config.yaml
num_hidden_layers: 8
hidden_size: 384
num_attention_heads: 3
num_key_value_heads: 3
head_dim: 128
intermediate_size: 1536
vocab_size: 8192
hidden_act: "swiglu"
norm: "rmsnorm"
norm_place: "out"
norm_eps: 1e-05
positions: "rope"
rope_theta: 500000.0
rope_fraction: 1.0
qk_norm: true
attn_scale: 0.0884
bias: "none"
tie_word_embeddings: true
parallel_block: false
init: "uniform"
init_std_qkv: 0.0285
init_std_o: 0.0353
init_std_up: 0.0407
init_std_down: 0.0407
optimizer: "adam_hyperball"
learning_rate: 0.00738
beta1: 0.9
weight_decay: 0.0
lr_head: 0.00732
warmup_steps: 381
schedule: "wsd"
decay_fraction: 1.0
decay_shape: "linear"
final_lr_fraction: 0.0
batch_tokens: [32768, 65536, 131072]
max_seq_len: 1024
doc_mask: true
z_loss: 0.0001
train_tokens: 665800000
max_steps: 10068
dataset: "wikipedia_en"
MLP neurons of a small language model. Each row is named by its layer, matrix (gate and up: input weights; down: output weights) and neuron, and shows model dimensions 144-335. Each number is 128 + 32 x the weight over its row's rms, rounded and kept within 0 to 255. Numbers have three digits each. A neuron's up and down rows have the sign that makes its largest values positive.
Before each neuron's rows, "fires after" lists the tokens most often just before its 100 highest values on Wikipedia text that the model never trained on. A number after a token or word is its count.

fires after: " the" 53, " a" 18, "'s" 5, " The" 5, " his" 4, " their" 4
L3.gate837:098122098231132167151099112117128142161089142131181045068125163111139171109139162137127193136080032076100149115064134124134155111122171090113127179121161061117153124109180139127109143008153138146117113109146102101052139147137092112117125126128149092098136103164129156117119124148177094140092151134103149102167192098127102125115130090115159090145137181157121136178112119115218116150160085117152134101169098150133125117150142118137138127144113178123105172119121126130138141067149119129133073115128126104113147156154095079149045141148103092131042145145106098125172169091139147123
L3.up837:140175125138124126162171125110146159156123103129147121102099149113154145121116158182135134147127154069106115161150129134176144096141106133168137130124123068169136126151138111126056169096119128102214132100102180118115170134147115119113141136087111147184135110164141122176044129178157125104091161173097118169143116064159092107114109118087126151119168214121092075149106098143124136080164096074130115140101096174136154183131121108125129171102148098094044140094128118151063118053107135124159101094127146076067052122157129052159120215095114107157119170135122103075139137113154104094
L3.down837:171129115117114155141113139118159155112139093118128123143127151110117111149135110104124125089136158147161160139121115146083095118213094120136149095168108104118227128120151069072193029143121108106081151172098093106131088167174104091099150120122147142141153108117193126075132133152154160150167145112119154093151133183182141115113138151098143158127127121117146099143205131162110120180099079125132123072152131109147134118155097131124130115083159148077109139151129100154177141188126148101105112134148121165109140109083135237122137124128161120134136196161119150118093124106128126150

fires after: " the" 53, " in" 4
L3.gate424:112135070113131137162181130128111148167089105147099102104158177062105169103086150111104131099077072118151112171148111143130150116069147166152139113138096122128155180184133119124051170095110097141134134110121066126118125078161113088165122154085166092100153081171122175150107161129127112131094135131160097123139127169176098064200138077152130105164117175126076153083129135100211089208108118098079091130154099117157117143171135123127171190089061109105092147146105131148150161099087099134081108156153119166114109156126150080096125118148154100160114158169054153092148142107165163176
L3.up424:124094141158078194097185070161111147102089129099182127132146104163150113146123125142123134126148067176168162084162110097122115069139093123189087188109100188176092084117148123106138144120119141162062101107126117045053123110136113109155082114123134123136151125155145185066171147154159094203161068162129155130099119137118139117178123140141129125108136118147173148150127132150108115154158129162096125090125138141140138126093151096164125102139136217121137146117155125163152171147112137095063143139130081116159087128185142126124087144208148114130169152091125115072112027081158134108
L3.down424:137161107096180115111106178092101100163144139107081157141117124156096157158126137124109131132132168068089119181099076144146109164116180142067169122164147043124140155135147068149110103109162147104143094163129118182159122122092120118161130097129096152079074142101146126176090128123118164029148133102132132123135176099144179103096103097115162138121120124116117103143180103087111137140088079080158140136138154095081147121123102140117184143069092070152135113135083144072075095149103153154187107130120168109085145113070102138182162102110110139138102087173128110178143186178085138126

fires after: "W" 14, "E" 13, "|" 9, "==" 9, "-" 6, " l" 5
L3.gate696:115118104134152061158103097112084109145142132132192088133094059128123080111134079144069117134140120138122178109121126130141135082111149098060156105103179152153114128156147106117161109124069128143174119163147141200127111082146148158154146139145087100119093059143178117132157136149140133107108084170100165145196081041197096092126129156100095118101142134097158120176107128120100171239085127133173112179175133130139068124157092140126176147069081162143158140153124144144100122152134135111165148131151108160137119144147111141111131177140104194130075135093139117140092137139161118127
L3.up696:146098143125196079173092146134094149130160066081085092099136128126146136103135156121162121096134098048109153118125115144093144081201094199127169075154159157116105138137117178133118170160149167092121113093147162114100102120145185149092162080069145160161116111071055141141115166140147111112080157100121101138163120182122148188107129062180124132160113177144139086124153146156180073147189141096198148055105108179185089121175109115133121132121142141128143124154151094125246134051123142062122092126114173121133098112107149133149164149132152071075102076088097124133152097119069051136
L3.down696:116144116098100131164123077099174107164152139099158176175156142147104121188076105137108144157156100134129137122134135148126101164101145045169137094119075080148128074199152088077108118093086115113080102161080138152136150124058170106134115133132092110076140122193195107146142102144089065123176117093142135115082136085108104086107167202136137093147147088178105156106100151106075158117113205110077118173173122118055157153101137091138150124102104137175217158104117169119008132160179129165129139196115119112111105108119072128117079143159113149197120136080089107141068111145093142126

fires after: " |" 35, " to" 18, " Summer" 4
L3.gate1092:092175090145074145154130149128151078118125117086134077123188060151174109119168134165141135135111137138160058067128132169146107094102098122098186131106154134112164101100133093095137097081092138141154158159110104148094097104135095120169074070125076138122163165165109120174083092092124036147062119098137161091122114114172112075086078120106127164171101211115131040126115131089113156068137107086144126141103124162141172180104136148116177120132126117141182065158148114124111161161130103154098135146139185152140163122164194111133177157137098143084145113126127136203165154123126111123
L3.up1092:105105112082128097086186097129168101077078081220057095149131102117125148116097087120127126154183143172161130152151145115104112117111177131146111164147120145088180101115106111116122170131164144151065119135190115158214141133110075156179128123186148151146157100127108127073126118161185146126141186066121134108125139114128174119052114137064135069076076118134094102145089138121129166130131130093135112151104150117081160107173111099206142123092125116139113096099171159128112116144106141199163131092176117225095148203089138127037143125139135156140157120145157119136099086132091116182
L3.down1092:147174193084100149159083126110097194161190125104120211105144181175096108185157151136088146098113112153113140138074065108176121179138091143174137133116113095146093094150095214122113105147119134125195128119090174130108135134123147161090172193126131127114065147171158139134149144140112106095101148152207120157129091129086126159140089132137157171153189138120172143110141131129136109139111186150129161136123106109142143128093145119072107139176156101092116190151148084117126116127096133121168066167093138099080139102145158139181138101113139161056141107124054151098126075123116094113

fires after: " |" 46, "-" 16, " the" 4
L3.gate1517:160067074097091076171154128125126145153124118173152086163108195117080135132092079096149126116140168104154131171106144118136077105090144130165140127136210148093187146145089122118099149126089108139134140107163158148130102140136172098148151100136073111089071153125122092132139135161192078104147067122136109106114132065126089126164129167136152151148094126102063159146150167132139094114117133144121175096194087128152102172117099168102164131113104125102109111128123123120155118191125163172123141109107149147101122169150171066165057135140117128143104166152068105097146160087180151071
L3.up1517:132103142090124167118098175128110112165148079132144117120160066116107122138146152085142112130134141175135127080147160120140080146159151144119195162126130162068098074112126113151224141163130162155118139152137142126085116111148218072100161157157160167109128101176131107062121132089133147107125135081131137125124167125083147103165142105109173123113111053109120182121122106139127140105082096126131140129123117131085112116110093167141146161159139091109146119058155155158180139163148181054116184051142127124127122120166131163178158233097103169150156131106075134084138114103166173124
L3.down1517:143155161178096089133144103105124148149090174092130200135133185212156116139127093123103117089129150118116161145123089152145150113099155118156080072130138100188130149116118148134121108150111144125170120064161092105183156112155087150131146083094089109135119193175130134176109171142115093128091129110151159098123070106149101112090129164101126135151111184090155142075145135138170163149126185205148175089130119087158171167115140154157152141133126148101123100160145095150080140091127069177134124152144120136113157151135153120129120015109130092105155094133186095164136140110066109136

fires after: "," 31, "born" 23, " (" 10, " a" 5, " and" 5
L3.gate771:137104104128165067160060059108160090140136082103157107147069137072122096102183133126158157158081108154133134079124080139139097145193119181127152098173139126157116150142099161089157146158148161123129099114138137132151080072160144104131117111130094090162149103183110179164095146093144196113164105106116052134137106084158108119112178098195127136087126102118141107106125124129081100118147148136151130141097080150145100109161157141141159108108161147101160174136129142114135122142101117102121141107115108045170113142134184089136167146135116136169118092090160160196137118166145142141
L3.up771:101144146151110129141130088144095180123147198140135165143197173118167164098083154163103111098157151082120140141130133153150038130146125107107107040097119125071136149162110151087097134156153110138105138129075049118068148128166166128109160165148127112156129141176158163210176166091133095065140086127113140177138150181169081117120112134175157090169061181092124111100105110150183164176086075095156125175159117153173075113178082136133138154141137091061082095085144118058163149107088158100099134071154079103120083151061063144033101132119161122146088110096098165104101101070116162122
L3.down771:144132161131106139132135154136146105152104103174131155091118095135110075168120159137119142102146101149124136157110136117159186155076104130129153170123162142167144124081161138164108083135080160105154144155139166154148173133106139141157117096158148165123109061117137095072148141182095168151109169099198153065134114108061194141121136135120172152104170083168142168152146122096135156062192160141139145078137095123142191109077175116152113111120134127182196126141089125166119107137150125140154099190089182145084144115180140157208179162110067113137142067165112105075133146159150138107

fires after: "." 38, "b" 6, " T" 4, "T" 4, " M" 4
L3.gate181:145125123163104169173117104146152067106146172103168109152110104167174144123173153136151110160122123140047085169089107107129104113139099155115171129159081140165150105086054088145159142157147124134090116109153132125106134127116182071148115114128143062144072090159129126179148137072077094138131113162112158160141141135120134116142134101118155142193132126143112124113162094158104134089156134151096137073063095068129144114173113121070170106116122160087139163204121148126155126137183161142120162124088113060102106177154157117148107108130056109117141170108169119135074112159135032111
L3.up181:121160128152143148108118106075124142159079153158049089158143073110143094137096107071138150147132114160182110125054167128163167150118134098124139100186131156118252127104185156109081115093112126155150142156142152111141190134147180156137150159063056175122133106115125161105152148122086108174150149068125149118106165099125161105142128094227095141148159131109134107148128166145170136104185083130124138136095094131134031106159144151143098145115125141068140160139077165093136127132151194094167134092114093160090165115088133171097089161105128087134144164130115087086149111165142085122
L3.down181:130112168141129110124153138122122110091126095161165160100137169088138182120100059121098144114082142093137111123178138132100076135145161126128108110082144112131045150103157122128091088154163101204086115126135188119130121127106051071070091136164160159108137147129126108098158077166214162078155174144101126091144090150162132150078081174101118118126040173108151144173136139169142179120061152147162165135109152144086186149056141132141152111071144100155121052099147107172131162130090102124166160121139162102120151089177154108147188120131129137139101120123143139160120150133152134102

fires after: " —;" 22, " the" 15, ")" 7, " C" 6, "ic" 4, "erm" 4
L3.gate971:164105051116155145192109086048127111132136127159147099125144154109086141149150175103115139123164180075105140218132160138089097108137159167108112133061108189122127140098140179056130141090145092089145142128123117124131121108133109115126126150123123106139030103153105148200105107128171129149137084175117154113102151110098101167100075119097129077206109110146119094130114099113128133156067083154141173075138102128108090134126102135094189145137115104156128201073087160192148123122156140123204065120141088089132120162115140111173126115150081140089106123169107150118129161152124189139
L3.up971:098105134104121140057117162162134131115124126149156123138141149135077089163203106174112077148090120107127126099130096126144116132138097075120176134117112180116125126132155131191118111087105140149122141141113157128089121148078167082093151199108121165144137046141122088130124159089092095133146088149113170118123121177138159184149113145081125105175225111185090144154156086136138194104092153106131108095111079104104119114164062156123123176142080141125126122102190085148168100073111098111076136134138112160149094171104077146113115121170128089150147143086145142093090080093141151180
L3.down971:154154097133118108157134087126059093144121146152127091152101127107233156086093147093156112122122145171135062161090121147137162115138175178162075086136076065166114112155065116126215143148097104147179120103134138135111146120197114126110091092193116126080113192091134179140132120100167117155110102114152086139117118131099109065141154076165086123090100100135193106092091164096134182152111150073072148196128155131104170121092221139174134119146162135078131142173088134129079190193113128167130108076117125129140117094194122079132097118107121142110145137137118064118154172100181108094

fires after: " |" 37, " Gr" 23, " B" 5, " R" 4
L3.gate1439:114127203132159122206101207119115109126116144131178110115112153091151083177195118102138105126124097088103095172085128115089109115210091124122167144071179147157169096173133113127119126124136102101112157132134112141103121162160138131130100201084187160052111157127133186141099140144144121169093135114114060082075136137127091177159146079133150166141133141121127127177143076149105178104126143116178112122149091157118090175163109156107159099134109161127165106148132126091101155136158089153165131104128131107112087092145132156117195081117065066128170108088164152141144139158104113118
L3.up1439:134108127143129150112108154149120102137104156112135126135088118146123209157156158057163148159129121180104137128157088170135163064160127141113162183087131169139050088085155143166116095126116158125108139150130140162159041155150100110135132118124154181118143144110100202166202173048129153143127130177140062143128190140172113112112100036100123145111119088088132180128102095099087163101122071137117182125131105067084214103137106119173152112182083143134133072169078053116130148108160138139077094118119096072121089135143117114144149081131117081100149105063147159113128137113171155163
L3.down1439:106124148138148113116174128107079109159113115101161148114133098146124048154083118139152099116078122090181162106086152083111112220091119103186136061175100096137178171130163091069113137132096162150153107086113081124054196120126163093096103133124162105192083081134146116074141117161103109163168032141127185124107064105108168158131070205151107104181108154125093073119136144165162092121155103105121160113070138187203074124086142126148111125135133124170132139079177184148094111130129158133193153170108126125129188113130163111117126154160151127122141181121135087152163145136075133111

fires after: " the" 24, " a" 13, " their" 7, " his" 6, " was" 5, " and" 5
L3.gate1449:117150105087117098133080106118151115166103139170203080116115109132134140128124131119164169121105148123070154079124140178147148092152052143095095098174187116080149148207154152078156140074107124125098172153171124100093103097141115146140144089129116142130096103125126186166076089156106090139128110102152151119168146108125068139175115037142071146128124101133074087155158132103204121140135140096099107102141066155056142127143158185096112085145064156097078087191157159164111120160123134136083145106132159162151153085159098136041160166159130176150121178138136133140089159072222108106
L3.up1449:145184137106078121135135108136146104109112184081066117094148094144092075112136132158071148101138154090155160184126116134127091147113137169129148109022117178128170134097134123092117119123170121081115098140126094125117152139155105102138161110129128162104127105083095210194125113123198178076169087102143079164137128092120084136143184102164145171146192178087139074117126123147112174142115128126109140155138146131141106093130130103111138135126064162161106052081128062133071150124132112037113132091107107161108093105155097054123078095128145107093123151117108092073106062075127117139
L3.down1449:145073087124167203106139163117097118170125110138181180165193155139172169130138095127169152117138118202094094115096164124116156115129156122097164118131166062133084118126130176146158142138108125131115166106128150128177145098057150139111115163114112112148126181166164108095163153163097147172055151162132176181096139130132161130153079154149086116111114110135149163142132149159143095076116100144185103120140107143147156117096133124176079132146162140093152227197078172098198130110128128180175168152131073117147121149074106197112187173163131145089096151135127164161125195158114140070

fires after: "\n" 43, " |" 18, "W" 14, "E" 12
L3.gate1120:136139057090125180095147156098148149107102159143087107141107089114120142155179110128151108155135126138151144072051084173089043111206146077125109121127158113144147112130131116118167135136186147164101128076144112116152145157115174095120141155105107131185159140161100185136098161094137109160156122134151215090123127088155132146088090113136131138138116143174184157157119136167161136096100138083151130140127151131099109166138170140154129146117078073139209173213184138108144124120137073145147207141097138131135126100100154157133126149143038111172179119138143147178172155158146084151
L3.up1120:174104124094139188122153163073150077123152151084109084179148093097139056176141110122138078116048081112119155093118134123152132133143134100138122100094085205140159071159130125183119126123151110117096128161151143116116115155116174091123167141142158064139103171093122097088114107109156146106177139096136110120129125112152115212060106130178145103184130119088106174191155143123102140119097154104111080107153114136123154120158119143042103100123182147098144164083132139121103099104102124082139094173153117115104116148147161137171131120125124115138132159152141100158146112118092112142
L3.down1120:115151119162158083133091099155122104120110084119117128072127137185099190121138131135152136129150142151111070147148154128100120124087098151130096150185148111126119156129095108107141255137057111101188149090137085156118190064118099169155112136137126131119178087158161148160113165154151114138087110173134096155152126105116174129199178148059196145093164095165148131104102137108176142157144105125118157139112125114156144165115121063169143129137101128108120116095134133117088138157166147176110120148110125134127160119114106129093101152201091132121114126102090117095106137109153179114

fires after: " the" 47, " a" 18, " The" 7, " of" 6
L3.gate468:161129147189155168160061166104147086162085116114117105137103128109168147106078115134095137159133036083147102092081135119141104144171117127085099159092172055139156065110145108120145134093152184147102141113149158134097087144113114117133103177106143099145121077116099167126080146115121089201061093154115154115155142132104096182123107091078151092132162073172136141166158092081109140167162126120105103101143058156095166157149166115149087140233074150074091058107177208126115144140109190093062124134112100104154084189117151082163050143174118084127082107130085125180116156073170113128
L3.up468:143111137191118127094066154167137150159117175115148156164169149091116130044108110134128160135117118124113169133101158091079097068152118087093071186208133111108103129150148085110120169116133140117101093170115141152091132169110134080113130141114134137168125131116132126117039126050104177142139088088125146109141143212127105128159114116152069136113141115117136157111106092127169132183129112145102089146082139177132095197141101130157137076113128168146109122131167089142143148135128134136060109097145121122143156173156154140115137150158116181151115132141110125179128176093133174095
L3.down468:092110123082135079156144100135104122094121060213121149068107100128124115170178132160093121085130166170100130142174085143149163201099186127138160162103114128105114151131091100109076047094150116134142097111121082109175118098071148196120157171137126132079106132124109121161214105168124039117116120148137084116116128110078149137154130164136201107121106140140110097140107136155060116027136133131127170128139140106130154107115125096131132085128100093094128139164086161062136110103135085121172127161081116152088142042148126109171113093117129090150137132139184155117121097207146099159

fires after: " is" 15, " was" 12, " are" 12, " were" 9, " and" 8
L3.gate434:149094087144152086164149146150136162175118124093188067094116137115102132096190141135130118102094140119076141109092147158113162103117121151144155134178144094169108099163111137100180119060150147122100119113130106121117123084083107182123124108107073203101119124127138145121084131148106093140110072075144121132095138120148121208079141099090135138163153154117134098110106113111186105083128133150153072126114162141136169149116150153129166150092112194077089145103105087167177144099116142128080138122129151099076172137131080135133126174071106137119097122151174133181183108118181162110
L3.up434:122141136159114121173147132105125130145140141189148140140142114158105238134150083124128130124106129113129139121098143176159103086106112166155117142113172157135114131140116066131116101133121173123098104131135067115121096120103038154149155179106125176156110133078156129156132100099086127056130126089128106152069132171164122201103092128088142132122085161147149135175152098101136142159150104062073124125120120177224177126122118114096080124078091174109145142125111125128182118080155167165114151185112172178132161126103114101163168179158107187084064216032170149113109162118109111173
L3.down434:166116093133117078098141117114125138100127128116134111105091106112076068083160192150136162136130104091125068136136136137098112177165107132115129130143108118133130171080142130090117140097174127139129100107102210100132139144124227091127098127176104076103121109168130125120148183160108076169155096150091167132220111084116124071151122150174112167138153039100095136138108168186217115107100185153120141094147144055087162108099125157140151103126145115144173115102149113134133153164065104106141144054102108075150096119170155160089163162106184111133148043149114149151129113173120137099

fires after: " the" 65, "The" 6, " a" 5, " in" 4
L3.gate1326:149132139156087132198124121119154100136137055143096091160186095114094145131150108177155141133139156128105147120132166110120133161103092153107141131136126139164125127151121120084095101080096063118137149093138077156090139112130061063126205120097123121137128116137162126108130149092181104118088127163110105124116172127159121118142117091105119093154145125121112125151117148113221129175148143134152131116176075113110085128176070140189179124166131157096134131129137119104118088105155100103111109119080149081100141174139153111111110099107099146163078156159115115105109139117162195135
L3.up1326:130141076090114091161111154098177139170103132088097098106114125122135091075156067118173120129123104080176114164074146141134124116117150146094098154015100112146108133173106096112101189144139113144142132153103136103167116143113120120136114077072151093060176126100154103080131159175143135146192200139119074122146165142132106139086063073134117120108129166101109111126138106178123175173138134093098089105120109130162157145173091151118096096106132146082146106135146195154123157081065194093082132176089067121118121182149136103095116111086134067170188162137140101150128031119170115125
L3.down1326:192103140160164132072154078131092087118117123130138142146176147128112123141141109145141154096063147206079137101147169118094140142118149135107125072198082159137133079151142125112133113116114120156158131089201093138137126154092104105094177165092133093134114144150117097236105138104117104102145049054133143089158120094125184126188149129150114132118108101136155107150139073108128066133153125148211157127137122065104121134110118113151162173169159142143153143137093104118124130122159134187162164118182161028119069106103151180188155163139171158178068101097131146118125126156166129108

fires after: " in" 21, " of" 14, " to" 12, "," 6, " and" 5, " near" 4
L3.gate141:136120146165105091127163182132127144173164088095156092155112155116085091173148149119099161108115073108175114065139132147144113161159155175151084100060065126131085172146090117110142135072060127164176131148143060153092077112120061160124160124116136101057140149140113145094097139105185113128021094061119123074105141157125109120067143137157133135180126180132061105120086098135126123154132148202133129104100053120115135111108127112163175103163142134094124163139130095143132108110069187155116142120144055131076084131121077090081128179134115136125097091141111137143170141099151154075
L3.up141:110129151099121184174165141059093101103123125168116160099108217117113135168076160129130149111139201196104096155122142104153144142150208158110116125113131103143109178129168109065131125100097122158115153136127145141135139172119123168113124105124120109121139107118141134137121137138133067120151104108180172098108106147064088136156170183144145099141090124117087152179094144184125113135147092109147146076144067127142168096120116092104170164103143095134111129022215170083189126133066026130115124107102148163076168137184163095160098113101138103124062113130126171094114095090179059108
L3.down141:173056106154055110062138091167171150160175103125139130118140089195104143112159112119087158096117086062094135097185149131112173154090098081170188186119111143160159091124121168150132163200136127145093131138166164078163147127042163083128119111107091159120168067169129115162141104189102119157112169122115133114084153126168150080111120114117115119129117147132113123102131137131183094148144149175117124170130139079062104151133157164144119104179126114157100133171107080139086104101171232160188155171142088143157105095066102123118141144177148124191168131113131156157152132165062138132

fires after: " C" 33, " (" 12, " mid" 5
L3.gate744:139093102164171149141122076125173152065117050201199101100132134123105080163098164122093144149115130086069131184060072167132142107109158094155119188200179141123062126091136117130156140102099108098104095118172135096120140098127089104094137071128188135100075097102133122161162149062106136149094065104109105135115166182099103155151103140110106153143113088125078138135084189154135074197122100118116113037133110164122114104174142109118162162128087149133140170141171089084122141170142139126186101134137109183129182169121168150101107158122101124101090124138098113127116107127208144139
L3.up744:149100076140142141139141157114102105131176109121056130135191109127163152169105135177105132127091157090110124134089121175169180161113119113115101142159134082139074186146099138159116123081115158127098110122143163166122150094141154141091127118147061120107113156126065082134124171172144104124142200089147109162099161175166197185075093166145109104170147096078087163104132120161104136140145135115125149097135082115124127139100121116112131141104139166118120082115045137141119136163090120069095112132136103112144207163138164124149096104100095143117060189151110130140151148163125171090
L3.down744:092109142084016143127137106097139170090078161113137123132061127089098074109124086096143115059129142168122153137124167112064087134140125107134126096102072200111137047123171124121126116107118064190126162107139144072056113135138086139107109134099147133120160098128139158127170080068075117126120091116086117114115095122052042110129178056052135103130110151155156118127143175085151085107133119136122106141161159105196129128146163161167115144122169107139120162109212136111170132105127164167152137094140190103111106117148132170117193145153146129142175129121167126116072147118116174122

fires after: "," 42, "W" 13, " |" 7, ";" 7, "\n" 6, "-" 5
L3.gate1132:128124096138057114127140151148105092150111151165115105226166110134166141174187141155125116117079093166146126103109167165123148129141166131129124133117069113122120199203100091102125198128103169145079109107100176084140102096127144068145137123123141134131159159088186132142096151170138107147162138085083128127065110077169146118187123075170132115132150135167167100118093137152195149137120112127123194124137100088111174139157168144132153144136086079086120151124109103100107124134153102168129116126117113143132130155112117187103124158136107103093168097116140135151111164138157141105
L3.up1132:143077129103202110130102147159159119211121100122113134082130183119174139122118162161136087171110082098122183146155138081196130129164073146147169114164090087123123086113108086086129131157172128082055084071134121133093133095086113097134117143149073158124166134116136102075148124156123098078154197128053083129128180171120138116113121148122113171137135111170147113169094099065149106155175147172138138158137136198082069080155173140146141175155136169143127148104148191136128083099104179079126071124121119126136117109143118142157117041075140120128136177167111127067155128143094132123
L3.down1132:147134132145106173087195087115091160100117179181126079173149159127104132123163125110139133087177175157101074119086068146127121121105174110124094119073175210134145169154180205165130179151118110114143111167146127117132169160124125128123133141101148150105155166098136099165156167127117096179080123109213117164160111154104137169129137055149144081076109118092107131065169112167154144075136129152134133090136149118150154180101103094083145126065134094114126069140143042099134146166184133124104168115158132151139183169152170117150166120205081139144136090095156099159113154079154152117

fires after: "," 27, "W" 14, " (" 7, " comp" 5, " conn" 4, " Pl" 4
L3.gate1190:153117093172151122140125092123159159136093106093083095214136111117139173163181131139106183110107120139165093118140151133115178159118123159150073157140097144095117156138140159116146115111137088116107158101144142085114079121148144127092172119160181113164110179141113198131122129135136151141111111091119170130115143108057083138163098115090150127107100093127141134141124139142122138147098123158105125114158062154124075091170211120147144142162138104133169148166124093094126130155105150105155091144086064159143126137111127166135149091178106173163136104100129142168161154144053130134
L3.up1190:186122135149194136161113134132148075186084148120151101136209145086105166085169152137145112102161132079165067129090118081153126140196126165157081151113114078119140119100091136074096138110137111119139102117118124140125112092111184161145122168074150183113072156141112182165087173184118098116142123153073125137070124135122114123152119134071115094131125070118100148102164154155125113156092123122128092127160112091109134132144143133087190096158159140156096079121105112083128108034134172056133160148075089136102121143092117126105096115089061138143083216094168116214144087078134112143
L3.down1190:149088133094110146151119105138097141107121074113134090132090108126146080111131134187169106199089109108121175121087145145158087083137177149151156101104157210098136158138121087150081085113140135093093184121092100095114139125163041123188125119099136097152151116067140079110161093096175169198083152136172159117150136090111093194117153102149112154129149119159133090144164102069113135095160118112096164118102098146152128134187109180128074165121159146092116159120147139133151135160082086131069105115193122091107085123173121090079171136125185121163105076158108126118143120119099075096

fires after: "–" 24, " 18" 12, "19" 8, " in" 7, " Apr" 6, "18" 6
L3.gate1280:169093120193091168183134132167122150147110156140142115150127135149101143150148125120118117168123051103157134119078100124137106108168125122142122096095077122171128112095107087107171142101139143157112124153132123116077100169140110069130054115119120139041160144124122151114188209187169117221136103140073157122127104154173097115096125119135136081153113106180160152115105100135154071192144134132148116116153103091104118084125128146145141022178136123103125167096155069085182171219096123136166144095118079112061182193113130126108111151131097124106165131085098148166126200113151036141
L3.up1280:050146116153165133174096138108158151094120093165134090101140122134157135074102166156148090144132131059163098164118112094098181145112158158083088167139175173198171158185145115047154146161095118150190119112091127084141137163126111111140093090172171129103168089088163128114130164140115148131109121070127165132144100066151159120196091129118142092067151146152114145117133147105226149158126114112127063145121053104136122135105106097119163111156158090121163146159192082141105079108172146136152125138114108109147151088146131119094111098179084085157123142114114203161153169098125115160
L3.down1280:170093078161121147098128167193126207230096131118059102147124197120138089149129087135130120166195126132128173145136109156158088115176116096109167150100114055083136116126105141193184117102173118108085118181124156115116131085145132104130200092086116135093150108115110126137113101070169118139150120159118110099120118141126097124087127162162091102185087135124143115157099104128103092150161128128106153210151188142095159118154138153152045083136112168125105122090118194130146142192060088117124142112141113139079114184115130147149147107108132137078101153103115086096107108124137124155

fires after: " T" 15, " R" 14, " O" 10, " S" 9, " M" 8, " P" 8
L3.gate379:116128147116109151152148116151135186169138107166129117131139084118080140172095101175160139081171108160126151162086130121129077096177130136170147157215142122143080152205123129083118169121171100121132075098114121143144094075168110068155115178107127092134120181129116131110131082121085079098116150194146138145156053080060103092141105177144141169190105086135141167108138148156073134122101191142109116141098138103125092133144167124113096172122133047121116098115206171122143119184092114102107165076142090156099155113105089114085137070132038144147125088183143150133152115178154134124
L3.up379:129129121168097174149055159115076113121123100159125111112131141117106098166128162111087158102125066141090151110072178118105115120165120105130085105157088137131178123101122134099090155087127103103124122110111122120118162173165127089119146160144140121116099061090077058119139149076102095154097151149183190143187058120098142205164110107129138131123148073070159153153115130117110115179153117096069157109097156104095131090122080142127116132137068179135113124124198073139105146088125128106115142151120123161073120079150090168075069103138097123157119161076163087129154182132185086095
L3.down379:061148125155103160128168101137171157171151133083139141133165121151132095111103122151100117150153118116151106114110115132105095133119109132143118153114158162136103144191100155147189203148125130100109100124098137134144067097118128150143170134123121162095152140127167194096125101121100118144139056124129156085095226146150114063125122154093172189151090136153164114138124069143140122156052133157136121120136064168166094139159152166151112134152149087086152141098092152116146143161165124145122148120088134062165091141099155121110178134092135135120127168166096129158139104077103089111

fires after: " |" 32, " 3" 10, "in" 6, ";" 5
L3.gate541:153202131147146158120148130081119080047117090095118115093152115144134117133118133088144106104146074158130141171092155123113083126025105076146036135128168150124144157155095130119112074107119110119114115142132162214124167123088106072114117130168098098057092095157127094140121100096136121139138111129105128090131082124161157140126135133159115121127058122136114114167136109114097175098160114098098155124117135173111116123136134127104166072100129205119206133133129112108184149142127103138085133108130091077078126185082172142138170157165070148124137118153056131245144107148138123186
L3.up541:099057065140131134174127143097154139128180122147132116126153136088144130214136127141086124233120122122097147178188097146088156162110092102182093113219138105162167185102089167123133146094098118154107150126088117143124094123070082118136114108103059111161121058142155121123146139149108159156150090136136114180123083155132144158137137155169083138102086161115162083125108147130156152138147100129135123033166118144181136121147165155129155140123141128155145132204125154174120153055137102166124097134116128070120154168095182154151092074102110065114128140177160118126086078168137100133
L3.down541:127186188114104157112070106117102116124081124129149122107131137160076122081111143139114111042105159166156087127114148072174117104139161119096132123054169131119127095118162110163120110124155164064167125110182186092140148155120099129128137134151139157129138198167117129135189113113138106128111126127151170150093161063176092126110081078130158080148150111155093130113149121121103129148101188149162148192086116124131108156080122158128106141109168174109083127081103105094155095172073107081177127145156139166169104100150070115119137156185125163118109151096104164154150182093154133094

fires after: " S" 16, "s" 11, "S" 8, "f" 8, " s" 7, " the" 4
L3.gate954:088137092112095098170126076110121163178119140177095092166111117150145154171155082165158131123092140161138131091102120157139112131244113054128161192070120187132149179125136096069117159082065124115099175134149131139131161097132121188125130144097118071142129147148151148157101124111135101102148145057165110102112165139197078130172097072154126141156176142110178114132098125118163123152036095125119106129106141078110130129176085165139169103101118163083129122108136112143151213110170121096169113144115129134142150155172157114183145149084121096152083151176141167108138205173157126091
L3.up954:096151162078139122123076091185090150145176084129177106189139145107114077211119094118093115121116073076169107106102167143090163152159125157128076129097080172126074145127112147094158145166157104144094207114101116100080128090099138150160156141132143138138201138158045170104212095148145091178122166076152099140141150140097146090121099114081153122183154165119133057122145087107152099190147124159108099115147060130081163079152123151131127084168130151103169157157134058081136182146086124107058147138121078173126154095140112112125104187092104215156175169163118121163087155139062181096
L3.down954:123143124198095169139190130108098133150159151104154076098190081106132171056152170106149144105133171203097128100141098167150110169118122119136149122174110153093239108117169092131086157122101138111140118155138103161177161125162116134086111060154147127123094121173149134177069201137154095155143098120167096161123065197149080167141157143101154138137095100129086145105130122075144165127085122113165120144119151119113070094185116106094111150120148101135183121103159125149102072188162077135120087189148169088117088180102190124113174166112125081090164094088140157094173100176116101123